From a checkpoint of a small transformer trained on Wikipedia: rotary positions.
MLP neurons of a small language model. Each row is named by its layer, matrix (down: output weights) and neuron, and shows model dimensions 48-175. Each number is 128 + 32 x the weight over its row's rms, rounded and kept within 0 to 255. Numbers have three digits each. A neuron's up and down rows have the sign that makes its largest values positive.
After each neuron's rows, "fires before" lists the tokens most often just after its 100 highest values on Wikipedia text that the model never trained on. A number after a token or word is its count.

L7.down134:193122073075152152128128150116154162128167148129123136129115105143117166140191153120117105143083159167217088140098117174111147059098152146120144163086122155126078133099117130152191096090154191114152145132133125133126106185150128137160118132158084157155129146102088129104160191108111143144183103162112110129107132135102180134175188190155187077136172106127121121160194145156152089067114
fires before: " States" 28, " York" 18, "s" 5, "." 5, " Kingdom" 4, " (1" 4

L7.down169:097098109145126100126122161194181133118126132141151110145124150148136183150134094165098150133119118124179155095110140098152123158101148109164119182169192167135118121074131174151130118091111159063083170179167093156153144107136122150175094137101158166104138109111126165109125113125126125181095143163165140141083145118128133137146191113108130115061109113149124166149093168076228047124058
fires before: "s" 23, "ing" 10, "d" 10, " |" 6, "n" 4, "ning" 4

L12.down412:146098070143081178218101141102093146172099117134189100151105106112109153134126121123085151069165175056114162164162054085124164130120134126112109118145111152119182110114146111100185151118121167160097109098140146077140114155091143101128090132166160097099120097116115127156125137122129155078096072159151032113128125121174166125132092154150156110106192178126102109119120135119117130177130
fires before: "ure" 16, "==" 14, "ur" 10, "er" 7, " ==" 6, "us" 4

L10.down223:168145121125101177142125126042107176129107102152117184156117121138125082079127141182126136113062129124103107106140144097068153141144179056186095138118136091141000158089136136122121125156138138137095172162115121124164133166120146123085086118112129166123164095153094122130145070138143083210189167103109119074114078150127194135190147136113146124115096124108123081127158137147187142156136
fires before: "s" 32, " of" 7, ":" 7, " with" 6, "," 6

L10.down227:163084117137188124107101167169121150171137076138076081112122093119137094182160158200086185146124128128092112090164115126178197163130125137095070129073153160168108115111170164167106139123076120085142114147097106180114139147080135140120145145143173124156142156143164145151155126121102044114143120127176139153073117088094113146115162125116134158088123117143130136152114167184142140080084
fires before: " by" 35, " in" 6, "ical" 5, "ia" 5, " the" 5, "ian" 4

L7.down616:128092152136112129151123080096139089125096102112104113121155108198146103125159067149095114128074093114147184162136118170139128147118125132116071170099075133115130079138103153094114095064176103119153159196131125168164131171118059166103110179147126160135142095093166111110089137172130134076058144133081042126072170103126125116099157178131071149108123105107070167118058144096122181160128
fires before: "d" 22, "t" 8, "er" 8, "it" 7, "ver" 6, " |" 6

L10.down396:148113131112180150145125148133117190203178152133149166158086117140144157195134167168151075167126161129113152082102111144136120032122156184139152157102125114122151131137102143121144103080143133097127119101125112113098096113116087107103142160170079171118117169127138149090147173123092132126110115151104075116183157171140168102127196149114120141125156089082124122146105166122163108079156
fires before: "s" 51, "t" 9

L10.down388:140103193080155125153120122074145143146128084132133179113085129143158185136157132215111112186167156147089149110142141121112167133097157096145140179172095079116137191153153103090114102132155160185138072191059162107115096118146093092141113160140109170103121158147148075199115153124132092096111142124105122130137126137167086178176099138108120128125148098083168126122155097148154160146133
fires before: "s" 27, "ch" 9, "ed" 6, "out" 5, "," 4, "de" 4

L8.down18:140123124115065107104161102176093109137134178105118126090135098089103139136124110096088139147103144111177113124120141100107176147143082129129124170164091134162091164108119109153189105121153093124102083107109131100206159165084114171065139089098130129123141095094102102137129154154177113117133135105179112116111101125104116098087153164047142113114141071160086197158108126121078126124131
fires before: "und" 18, "ci" 15, " that" 7, "ur" 7, "li" 6, "ul" 4

L12.down270:119067165134137139130126098117125143103135176098118147098159158069139241143106126177173140170129129093150143058119093086155045126172123138120171130084125139134117198174111126063108139139127154106083114129096128144081150085092130068139170129122094133147129143123118137120071121123175136174102120091075161185149120115136072168188140182059128122143102113135117108131068156102130054136164
fires before: ")" 15, "/" 15, " (" 12, "il" 10, "q" 8, " |" 7

L4.down229:127123139110124147085110142177106120121112082051172095136112157111121150160070118108108150191097177127123110077126098112122163102092109186180159148146131146136080164142154100081156157104255110135160132117161140115130156081131161135150129134170098137124129141129110147094055135112158110126127118076188138105080091105134126118143160158127108172123081113116123135074174095088102130105149
fires before: "ul" 25, "h" 16, "in" 10, "ur" 6, "ure" 5

L11.down323:132108098109141186153107110147137112081095123129107123152153141108132136145160163130134114089108193151136136104196190136124117132148054129147143165130162160127119132076216132140019104080118119071128120126115098146133121159092145125138137180157103106164114116172154167139160166161098107170151135129131163084125153157201156162155091114075175155093071076122141118182098137092178128147109
fires before: "s" 87, "t" 4

L9.down294:160088139118167099180080173140136122099095128113052134121113118159104127094115042076123107169107145145119132107145102108171088136143116109194144186110155162090122133050109163137150077119113110129073139109174133123090091115112159169213120095092135116100117092132136099116177168091182169167133155145123124129126113106139142076137141154128098129127089135151122160185120143100120093157109
fires before: "s" 48, " " 7, "," 4, " de" 4

L7.down367:105146150107143163194176115150156123066062155121209157163104150156130148141130147138103098155126123161145090100110124173111139124125070100137150124142113138051119153145145178145147136130162144095137141154140139141093115121089092093159096146099117123212135104174096129142151110098151145173086100191125150121107117128160075075151116124113102147112139128096140088188142173092106102141084
fires before: "y" 15, "ition" 13, "ed" 10, "it" 6, "om" 6, "ice" 5

L11.down580:168161156123111059122105113147157104105128153095086135174127097181116123142154110145099155090168094190175177164101114097100172139107131107074208138085100091143136132185116107093125083073111127163108168081229117183133142128100130148094130129071167155101118137123165075091102073183093152118113104126141095123192172180095134083105133125098104149146143100156102116116165081160165100099099
fires before: "in" 12, "n" 12, "ci" 9, "ct" 8, "ction" 6, "un" 5

L9.down176:137129120068081143113171158177130120145149113177154131156128126156055174160137156181107155149110153088143078116135034129156168132131136089124156136110191101152136089134125135197116102120093129085128103154143128147125093107079121147149114187114064125143134137176128134145173113167069148171117114125113118133121191170116149118197125145142145147218176162131096161170152075173119132059119
fires before: "ch" 14, "ach" 13, "le" 13, "mp" 12, "it" 8

L9.down182:094128075167148144142170147085118168192077145122054111148116137182117125137120144105141112154117052122135129108130157153155124125118091189117098127117155139145151156118129138167091125133091165098111154139100117172042139126111154127114109143088107084145144112132085115139126089115149104180098157123181181155166080111098101095176067076142108144134135135159148135118073144137094092140115
fires before: "," 39, "." 10, "s" 9, " |" 5, ")" 5

L12.down131:147116141135105105165185102160125069089164132099096129057154165106131139184082153175109164156196122133085142161102121179124130125145117068082134122111140098087100127083154074093160083096218199140162106154096192074085089165179128096170162145142148218107151159092145130107124135129143095118142154127092156096134116156151117166114145135192116109112139121119134051102125138066162164090195
fires before: "-" 25, "ed" 12, ":" 8, "c" 6, "re" 5

L4.down518:169128167143161063123069117127148130088105158066147129124107151109156162125123141095148182099057071102066137102146162084154141201095112114089161178132088147188156140178125056135139107103076097125123111117127134155095196140149095125151081131117127128102090145132096155062110130123150114139117145092116127138166151124161098144144093157067136182099138212126158124112114193160152110199152
fires before: "\n" 38, " |" 34, ":" 5, " " 4

L10.down328:135134132142130148137071156135091147117121150132146085042175172111119093105095153170125140129141177134172085132164135151177131133131137142114122106131172078140131150116090117137133083134207159120183152125080198092149134106100151150198128113138167134129100074110154192114101132121124154154179135145116178165147113117110146135078127170106151096129103130098187116158129198145130149124129
fires before: "s" 25, "it" 18, "se" 6, "t" 6, "ized" 5

L9.down415:101177094199178107186120071177180125135102192114131196133139123074153107127121077159079142140171056131131086167123074151110137129099133154150131136092164074140083099146121092122184154156137089156219135180108176129129134189062065146107115115117126166153091119160098083100103114128178128185175158174132116083188129146084145065075099182071094103091145137177134147076122100078142154137140
fires before: "s" 36, "vi" 7, "it" 6, "ce" 4

L11.down616:117064079157142119093099106105097066140089084169156118121111112148178097132143125118104110173124123132073135163108156134157149145125140167095132069158104176105132108157090122155177173123061112152069100120134146130109154147071172071125125158118117126159174122124104145111106155086089132110134150186126099187144182136114114112153081182121147153160113203137113114149165096156109112144094
fires before: " of" 38, "." 11, "," 5, "unt" 4, " in" 4

L6.down334:156091117109126124141077151155172101152096085093131118116154153095126185156102127086102112163116130150131088116149100138118099056097102160151188086159090114109133144200173060135088129142138116148111167069150123126109141115115111145119152140187154143135120143105081163082086095137169130182142045142149119091064142173140172096115176122132141097142094149148089034103168122084063118193135
fires before: "ul" 25, "h" 10, "in" 10, "ur" 7, "ure" 5

L12.down108:170044161113137118146155091116095147094098070130171138118073158123082156116111129150065135163107133097089105053141118152082124217148090220111122161112121102128071075155140085104181125121188192185145131136098134116106131151118144121142130131082147122125164121133038173113105112136113107146188094128149050168123062137112106199163100091125166140120177119136158156085119145157122076112145
fires before: " |" 37, "\n" 12, "|" 8, "th" 5, "," 4

L8.down84:190096097104175111158050178162117162128070121162154099153098150105127059149129082124146111141124145130141154113138122187118091169147086173117176117074131105078147170114117089132167096074116170132111136076113172152128100119132163079144148209123135060090075119127090132106120107131179167110149088104092128087172139165141087137120111174113139133144127139122167095121137066140156160108119
fires before: "n" 14, "ment" 11, "en" 10, "ction" 9, "an" 5, "x" 4

L11.down586:154160135113141209065091106139165158158143132190105133048193078041141119125142166070115093139165086101126153167086102191160165124092128221144089119129114158047117096103123124107129122142104088167078094112095160125107114157102090102146122056176139128202134120152127165076131142108137097119138075115087131172184127060056084127135133076137196136091082106143076130134146118148121145206163
fires before: " of" 42, "==" 13, " ==" 10, " 19" 4, "." 4

L12.down299:132115053131123103116143072115083084139094104111124097107159129097208122156161173077176099126135129142141101077124092137139088076104117198097128115184148167117093097103137097157137173155096181136138157126059070132194077140087130162111129114146153126125113123108124102076113143109130145178141153112159047105143143098175097132137189084093180091097144131110114062104131131144125143109151
fires before: "==" 56, "\n" 10, "s" 7, " and" 5

L11.down652:147120163147212201132134108163148140137095132142120156104116137097171110125159145157060163104194090071081129181147136143129164151210194145136125079170102150084154122143113161069118050097132138122094169148125124128176100140113109155099151093183137188154098140124133125139188145106112131135095158212164120160120129153119116160135154137158117115120119101060092104163129107150111134161128
fires before: "ed" 29, "t" 16, "se" 6, "er" 5, "to" 4

L10.down338:133106177094163167132121130151158132087142087120075147067096103085139109132150100137146218173128104140137057084097131131085089143124147118130138129076094131120075145153131089087172126136142138091091127147113179141134115116122149080153121106126079115099089157129107100140101122143079153131193130157152124113114076122096147142086116095064048129076092106130103080183164130113188118102112
fires before: " the" 26, " to" 15, " his" 7, ":" 4, " " 4

L7.down1:163121032109176124143107182151163100103117077158120119137136084139080145125121122154127092154121118147153138080127174127101079170089132105100150104064173104107104150135058168145153150137088161059163105144090156057135092137088172133151162120095087134135187180099092226144170114139091125206087110117089135104161116140153131169097138094169114150166104157117080137122204106135154144128143
fires before: "s" 21, "at" 15, "ad" 12, "duc" 6, "x" 6

L8.down652:085165143115142080122118172082150162117171112116117136143152115149137107114102075156155102120060206162082123103085092146138109177149177106150127172152144153109154183172091122148153119160098132102129133177153124108072067083096085138147130145132097136158173139152105048078138176085155102155190138145121152085096104103183153116086145122129123145092110121137069085151100157134125121131121
fires before: "s" 28, " is" 12, " was" 9, " |" 4, " " 4, "in" 4

L8.down26:084097147092115122135138127122194097138119118123158128098147149129139085077122068086123145128153109089065109197104148021163124152077179164101107093199098175129133132108151142070090098102149140088120109112084128144063064126127106087134116126073133147153102180103123183143102112086175115093123106112113137100093089078126117171178181102091122115126178166203164083085136105194161113144151
fires before: "ed" 16, "ion" 9, "ure" 7, "or" 6, "e" 6, "ver" 6

L8.down429:140081129099129115130138075120191139059104130142131149127110119100105164158105115147100120099131136172140149127093145112113112129135162093237169108081146119146055174117148081154112101142148119082099097070185129105111115140133185126158151087098162154142139114131121120119095138153129103176149205159049144152122135087119091146107217187042090119146100123077097160212130146119125120117126
fires before: "and" 13, "ad" 10, "e" 9, "ade" 8, "ack" 7, "y" 6

L12.down96:115118119110133161091151096171151125100116119127160143114208127139123151069126119117155092118113141099162171097153052161164095113103098171181155135085149174126096126136134157193072089143153121170136093115096116152140096140126106142158115138163156141180111157096144141157113164135126139127142169101150130117048149137176081167124089130134120188109115093105181204148143142099158118158141
fires before: "lect" 15, "ar" 13, "con" 9, "le" 7, "mp" 6, "th" 5

L12.down524:161116167101144150121091133190147110122113174107141124145070158103157125102137145113161149075104117096173077107138134126145154115127123137112125114110085121156146141125122127134075049117112101092150158149056106132130133144052071139086176128147118194158106114143138197097140117114115133103145191072088173145124114125182119102114115153111115156164089113106158105156117202107189126175108
fires before: "s" 28, "t" 16, "ar" 9, "ve" 7

L4.down494:149100133172116134147091107190094141195153108081092157126130132094130142127128118153161224118074131130164101091184134118125084133098156141133089102155071168130113107135081184073159132086141152099162075088149151129164075133167136150138137153119115111123098120139100164133142133123185115133192112130124114067098179119119149134118153187111142156167096151132077175095115177095126077097190
fires before: "s" 21, "lic" 12, "li" 7, "t" 6, "st" 6, "or" 5

L6.down124:100045129098154136143107109075129114055150142130103138134161183168101087123072145114170102156134125108127115079134086109184095100056109182089096066112104129132163098098148141161120112149091124132220207171127104113121098084123168120194160085134079153133119143099169126115128131137183159096151122091170111135096124074170117119149084140085137118107089178101152070147114167135161089178114
fires before: "d" 19, "al" 17, "ed" 9, "an" 5, "." 5, "s" 5

L9.down308:208183169130152106115105139095100119137105165156056136100126148143071164086179154120152078147127121119174131190125141131114069098117100151126136124180111209133123168139111191159147100137154136129154134100131126189176140108088137172113125148156156144117068134131140144125162124139163095129143127097127091136074089155149161156167135149149164106174107152145154197147126117115138119138098
fires before: "s" 59, "," 12, "\n" 10

L8.down398:132126092133157112160112163113180143058103153156135089136123121139123139070149092162166133092045154075090142102109115180095123173104118141186116086129148140115117172105143166122162147119146169136121141099107109137099113149106118074072117112143103176113100156100098205151055135118074081173129098032155097140096134144111138119153129114095132192106145150098161146123119180152108128118166
fires before: "k" 27, "d" 14, "ly" 11, "th" 7, "mer" 7

L9.down383:114124125139156126085139123147132134138080120159072155130101144150157133069089162167118119131147120159041159151140082095114126084098113179125100122124145062151048089139115202095162153108196114166099120134093118097132109177172125130160104134169134165102074150114170186131172112075101100156131164120165109169098099125101169107132102081115142107081160079115115128124103175150127140147102
fires before: "ed" 26, "al" 13, "s" 12, "if" 7, "ing" 6, "." 4

L6.down447:151119139112178166195117115119141104086166155149132153116167078139153135158137098160129174158120171100222145158121156130143154047176116131109115126133102128075177101131113110159169148096152084132159110142149165099147084078085133112123152118205102146147142060187190097142126161132183188071093137157159136100104107138184125176108079135159158113120155113137125139109127148124162142121065
fires before: "dge" 13, "al" 13, "ed" 12, "ance" 8, "ite" 5

L6.down398:141140097124135165137113143083156070163145146117156130093164107134112105063218101140190102129150206134108127110133160161082083152125173129176142152151160142100113110107182123108167166143103119072132149152099113139170109101167113142130127159165174069092070076139193171111055085111129121169096109132132111109113095092114125104133134177121169159183143112133099174154164124102102193126133
fires before: "s" 22, "se" 9, "r" 8, "ter" 4, "ing" 4, "ce" 4

L12.down441:132109132077118116165143120109106084130084154144135127156177139091062113009155102134176141141093113129179102137114145151119092182074201162139100141126128105197116134207150091206111146155122141109145142069122204111144130109119160191150142130118163108127136090166086132051144124178108150153136173174084123101060145122092101123085089126102127111165152110078099114159166114096122165161189
fires before: "s" 33, "ce" 10, "i" 6, "ive" 5, "iv" 4, "d" 4

L6.down166:146152170085100158123164134114104174155095085180141120103131128165088098136138137143082136160111104084130093100162162127081123136112136169172162122159149056133167101142090080146168189108089124112079140145080125112129087084189107146172088121100094108134063123150137141103121087206142135114095097121073110111101107102140158072078127149112084105109177106119114116097070188079080188146167
fires before: "al" 23, "tion" 9, "ing" 8, "ence" 7, "ate" 6, "s" 5

L6.down84:187137103115135106096115112141096155102082115110098116197145124159164139167144119148102134212178131091108123118192111118128147120159117137208150069056120146087100093102112145086120134092134127088122077136104190150133077121148153146100090081111144142082095100165099157181112159159076137136150152155092129099158070075149090146053109162162111138118165149161083099123131144105218144100146
fires before: "ad" 26, "k" 9, "s" 9, "st" 5, "x" 5, "n" 5

L12.down345:150093140125136140153105140132095107149073183174112062143137175110127104104205115111133122156056092084109122103080151118146000108137139098107141180110164132141145126068156139134089187172100084108125136153126168159151126122131100190108142121176115177141116052151069110156147119156104128147164138194178131177133142106127129125135177097145146097083129136116145170130185120110118135150083
fires before: ":" 57, "=" 10, "s" 7

L8.down165:145118164149185207175112125174116131172143162128070177102132115126130175123117137123117106136162145125137141115159114158103158109130140150110142117084165123146154115170100085116108166163185100079151118137084143093152095125101149163153155154137129132089065171142115164156147159060113162232137128120121122171105113161135108094148142126102138130130152138170094119156079079135085139131169
fires before: "s" 26, "le" 15, "te" 14, "b" 6, "bit" 6

L12.down329:126132148133098131154061130137192123123165120120125044128137110136156154155113138116111165125122186140194144128088125096132086113160130148106137181121151102158147095111188090113096089136158176144145160172141133104117148078118196130145184160157144086092110141108088136071102076140144122160114176135113115119095148138178131137166100080103128164094123194081090106106122114094130153056162
fires before: "ct" 38, "ence" 10, "ach" 7, "as" 6, "pt" 5, "s" 5

L11.down488:094112112128074163170098150122140167102138098129101104135151102175137127175176109135107136140080101156198099134108102171154120090122089145098106094142127140162143061132104150111098127135148118156067054158080119101065122105117142089156107111120160145108130129095153090102108108058168137201152111155164202074125164143171161136155089084088125189135124105046105116095147147182080137126081
fires before: "y" 22, "e" 14, "ic" 11, "ian" 4, "ical" 4

L7.down608:154168178036089149172122133170131084120170142149169154119153126107075076157155145125135114074143174158123148159114152111146100110128096114155142143112110119154106133085094081174124151129162113101147141113131079148153114087162138099173136108168169155115123161059123166064096155137094143137127094091141107133116109147150143174084173109193117073128129141107113142117114176129095115124162
fires before: "ment" 25, "ain" 8, "ure" 7, "e" 7, " of" 6

L8.down462:133123144130145149157132112138104106154127097139159166127134079154100127148155117118096161118153111132154122167183098123104102117152128115135142126103093156093187116163115159155141162095116083167116135103096117119189125135146084132113110046082086119118115100123104083143139069165069125101080048151118111132124118104203155101174107131151117171168135159096153142162095150081083132159121
fires before: "y" 23, "ic" 17, "er" 10, "re" 6, "e" 4

L11.down111:119101148112156129122104124131091159096073195100113160113105137097105148165157166081131182101143151184167126112119134128109203171142130125182093127136108146107104161075117154093131133125158140087151129140086114074136134129115137084165092115149129125081184114115150133127121160106125165122098190121132151134107205158138051139128141055139115130130121123099098122152152092127120125138107
fires before: "s" 21, "ed" 21, " the" 8, "ing" 7, " a" 5, " it" 4

L12.down592:135130085116149117197138142163183148097117094140117067096134150141159161169154157112156143113114126145187100131101144135101144136136160204139129082165120116114154140170124135182141185173149129134127133105094170068081130077115125161143163100099161132157118113136192149106113089119132122145153167196113113173147120132157092107126118131116071083092147138138102132175120138093090129157100
fires before: "\n" 48, "-" 29

L10.down530:138174166157132103117110125164204130144104157116111165139115139065156077104154140066128134133171153097131103145164150143123101117144113108082087125130142116142155153123084109142160111107160169116163162162169134133169144066114099104168059107123093142116153140111098083123135147135080140183144184136130179134134064162146130135096083094203138187194109159082108137138085120114102147182134
fires before: "s" 24, "t" 10, "nd" 7, "ver" 7, " " 5, "b" 5

L11.down501:131119070183163119173112104138167163129159085107179126159159154113103086159129096105147113102199176116096117103130189098108182131124072094188133163124117133095129128147115127124145090093131092136122105125094167113089141136155133132104118152146184152087057102131101100114126103110136136131135145110167122213059129143091170080143127188140153100069126076189165110147165101128136120067144
fires before: "ul" 21, "ur" 10, " in" 7, "us" 7, "ure" 6, " to" 6

L9.down143:125123150082132094138125146131109227157078156150146099117122107130107135154137120136113143057092080146123069202093144074134167135140135093155150100159119079065117097167101173099162091113165137127175180100124136158064054103129139160164123111100204079137083104139130128160167118145147117182095087131116127093155085139185179121185080125130134061183120175136109118124071104175059119121108
fires before: "ur" 20, "y" 9, "ure" 9, "n" 7, "ite" 7

L10.down141:108108142139101184099124127151130139150154115100167093129187134070096120118116141095112105079132197144155128158091119148124080104125179131072124113177157154188127055115136172158112169099133141132168160136128077178085149135151118085077135100147089162139075166151144098128159093136164107118135143112131148172126146108146148093135120099126133082123121130089082157090096127142112096139125
fires before: "==" 17, "In" 10, "===" 10, "The" 6, "W" 5, "A" 4

L12.down416:128166075083165167214090078144149167127118136112107140071128120134088065140105231133123117105184134105159147132152078148142081086117100123132122127080121089161136148149167150108111197130106171164129152094087093131073086110070113156104117146135142138135102138127115101163076197113142088100119166109137116113112080141159164085058134149089104132120123123097093095162166101137156169111103
fires before: " in" 17, " to" 17, " by" 13, " as" 9, " on" 6, " for" 5

L10.down482:143081094104142136124146127159106121102137094157135109103132158134167108102112127141141174089127147086092134101143093135142127177147084064146161183153103105108157115127072078156090124108103164171103148140136155134104187128091103105163142117111086125140127107142092131104122119087187109091126098131077185137119108134113159067107185128109139091107072143153151153147063141054143130143193
fires before: "s" 69

L11.down16:059138127128099113102137096171117129116093093169100136115191111150099172099136145139150118184142082158153106115161043205172137142101056082111153133107139113124132141130147138166090102142138123140119127181166182080139159120147137150139118161122098102108106134087156195197113168144113111131210191089193122107080106130147090135133125094112114213181117096138131174140124112110137103139135
fires before: "ar" 13, "lect" 13, "th" 11, "con" 7, "mp" 6, "le" 5

L11.down483:096130176143139159201136087123173114153098133119122145172121121162136125090098136153137112077102169138105143107044195094156128164139130124144167172083112101124108194098109120106066130147113109145056112161181150094137124151093095166129061220163114119098130141151107163101130113136096101125136180154152083106161164093130100182067093089152110139106115131160107122162158141105191104086119
fires before: " " 27, "•" 24, " |" 20

L9.down549:113104068115157135110113144130136159078092097104108120157132148123113086107108172154084098147149063090123140162093096091117177127105087211143115106139149116058153121116081167130085111112076166118131169142114175070156086118083163130112109165164155116132044186103128094089094078093102104116083144121065114134101107134080167101129128084146111123117163082137142213216112159077148112118085
fires before: "ur" 16, "iv" 12, "er" 6, "ive" 6, "re" 5, "ure" 5

L11.down497:131101100149099134100145122129138104109165104095147099051166127144095120188113138109141141131146086101106106154089122089151152115123149188120161127087138084191161066136063101108132173108157166126150186155085180135166098118151158152162126089129166219164110145122087129120130144172092149135115108115091052154157095132095177151155086113087129120121137082123138066129129128162059116164152
fires before: "end" 16, "and" 13, "or" 9, "ck" 8, "ot" 6

L9.down119:146137160088126157104169098117146160164151133108053140132144074080106103152134096099083133149155097164113120083116129105131124139149107100120147173123125151128034125068117107135135112155104090106110109147120116116133154153128109068076156141164160062147068142104142133110080136116124134164106128034129104140116182119151120119134179178154215111114119178155118094057119137100103158099140
fires before: " 0" 21, "\n" 17, " 1" 13, " " 11, " +" 4, " 2" 4

L6.down175:162173131103123195135132143177142141085136119130086123129140114149046123118137132119143140106112102174130082088132121114106128141098154062152161118098126141125149166083093197140188086130106097098118137059155180129092057123119197111133109102100140102141131060101133106082090121169155180130140098096092060135099112125137113126133062157097114107109171210182116108194131167153102156132168
fires before: "s" 25, "al" 24, "burg" 5, "en" 4, "pen" 4

L12.down390:077127137112168147136185107150184123154157171130139069067147156154126119092097116151164155135056110100151128038104082094150144144125165127096112128200143124122122184120139136182124105118164081096186134058082162088096132084136120138156088076151131178113151117106143203141122154145131108197117137125137140165095109118134086097142125152129109095112134140139122043174135144077156131147092
fires before: " |" 24, "ment" 8, "|" 8, "al" 6, "ated" 5

L7.down553:140101149103106163095118173087086127122158135161096162098185167111142112107081123124161109130152125096114119117136137176123168131064094201146158100157138137081111143120121148060167176121167065115126104062117129149115126097142098152154079168166100172119108124124171115106098134142110079131142107108168134166136121109142099090161204119095109121129137089110118156088154153144190145112139
fires before: " to" 13, "t" 13, "n" 13, "s" 8, "k" 7, "ed" 7

L7.down386:138071112163151095120090118123110139080175174141168130113084138087124124112121107125137185156143149143175066108101118145065130140114090136167152148152098142133105157139107146103105117120131106098120255084075121119103139104112139117120128123087158106175097178183107119138082126159111116149129113111016122091093139107138131087130137125037085099077157137089132099173148083161146166171127
fires before: "y" 16, "ition" 14, "am" 13, "n" 5, "e" 5

L12.down576:148097093145102136131134092113104120088183092143147171142129110093126141145135133118107139117166123099140120120115135094127200142081161186213134135134145110129149118122127139102115089106163167127123162212160141129129102113092112151094123115106160155148154177092168121134129098158110083136111108124129098133135133134118107143119108148058138161162153148153133179124151163155178135189143
fires before: " to" 22, "t" 16, "ver" 9, "en" 7, "ed" 4, "e" 4

L9.down405:168157102154129154101064111156113154093072079123160091107038106087203145120134158148124134118104149151157131077145102141251123115140066092132119148101121110127135141141121157062110156130157098147065088151128136147134150185104125137128112150128057166131159183145118106145156131154113151097051107115161098127133162128128108097144154091135102108144109078142143215155158116116189153081153
fires before: " to" 16, " in" 13, " from" 8, ":" 6, " a" 5, " at" 4

L6.down103:154156173129082133207163139131109142135110165186090127076099157145113172164189107151106116131132136151123095079103093135133107070105126197148106171178098201161066101138148118134063138161108130145151146123095124158091126148154113170132105090119157144159087119082135144109103099093113098099170128159075125063128126111092161047066195146143148115159159103121077187187146143140190143148134
fires before: "N" 20, "W" 17, "E" 5, "s" 4, "48" 4, "ph" 4

L8.down495:102095109100123122209142180126205123143186152141110093110063141126112113162100158165142093161114135170105140149151140169107170112154112161139168107120143117101136100111138148057166162157126206110088140116143138157161127111140159076178095130095113162139176103112152135142126158110104120078184123097127118099105105150064111094163125129143129055116110122127124127135179144123199106104105
fires before: "k" 20, "e" 10, "or" 9, "ce" 7, "ed" 5, "ta" 5

L12.down431:159143160151096102099131061132143145101135115118188088123097108132075171056124174149077145114134149106091172125137107095112132110131146161101120099108171138117143162176138148150115134079109128182125142110081111135071140128115103141073082155152135168149092121102123175104113137073092116181127062101099146141158099143121167128143108184115148163153137158165158140108117133118149135127179
fires before: "." 30, "," 17, " to" 6, " and" 6

L12.down282:113100152078195121150131128149137131114142176115162064070159161128137184092132113122155120138107142154134122165118126116106149112063106172110117094139096110134138154151136101143139139122133145117137154112106133070105165169141118135132128164131063125154156092133115193113101149085109173074158141116119117107127152108154064106135149154119118097120111135142176161117159143121158153127093
fires before: "\n" 72

L11.down144:136118142105121163101105114119113156074135112094078144074089155171090128136132122122116184161136152102105149121133153145122042161120190131080208160114121046099087124155146083125145158158123131122081125169132125148195085187149125171080132138114164109083119201128147095111112099089085118160143162130075146143130070151119096070155139137139047123202151136100145167176150164155139095101115
fires before: "ic" 22, "ist" 14, "n" 7, "ical" 6, "," 6, "y" 5

L12.down447:174122185094093094131140122112129098155049164135152127155067112100172184086113151119153150102161107098101096114138169145109118146154176112157070150180116126151042132113149133093074115092186103149160176157154103160115139066080153113106080149192145162130137120139149087125192156166162134159123173180110093115161121132130096110191059099113101160170095137099106140097063113137127130139073
fires before: "s" 53

L7.down307:157028095069121191139120079090198190140104167173117127132082118137133171147152191108165062123179120089119132163095141091096077127154105117173146111143120140113099133116119115103126154108163143139153142119136147160123106151145203081098084134087102101132108113107111146180101178102124125091114063115115114100097132116138132132193083105108109164066133131118124116133102106098157130159189
fires before: "il" 17, "ted" 11, "te" 10, "tion" 9, "t" 6, "ri" 5

L4.down417:148160160092098126115151116078127127096118115148137097134114077084104090135131126070151109097120104088093103102129163113113115107110137126165161123100161159083152132042121119125132101117097075125147146181120091095199128134133160115104103109172161160109084098120148110138115118179210167104117191138087152173138076129108170194113118116061085045147160101128151141172162183183128176163104
fires before: "," 20, "ed" 16, "es" 7, "e" 5, "tion" 5

L7.down284:146104147151057114147105102121157064169100114094098094079139136184124151125084124128071114079218094129125169116073156164098144179163130125134124094165104073157161164121146119126149151065147101103106077080079155117100128110198116126125091159117105173126112079095169076089183134166099142110124112132173138135163166139233146154164091098138146110133111069120191089110119098145135117131142
fires before: "\n" 32, "ed" 15, "c" 11, "te" 5, "ing" 4

L9.down262:181172109115101170105123125116112128080122176107116153145167108054099136096158103114144102150159160103178137206069103182185175094178122102106126164142104142126164143156133133133161147128148102178119120065091127114127140123149122166169180130089136118159167036143143122188142114148143126151060082161104167113123172154111093118113119026131127143123106141122088132092119098129127140137103
fires before: "ol" 13, "ot" 11, "er" 8, "o" 7, "e" 7, "in" 5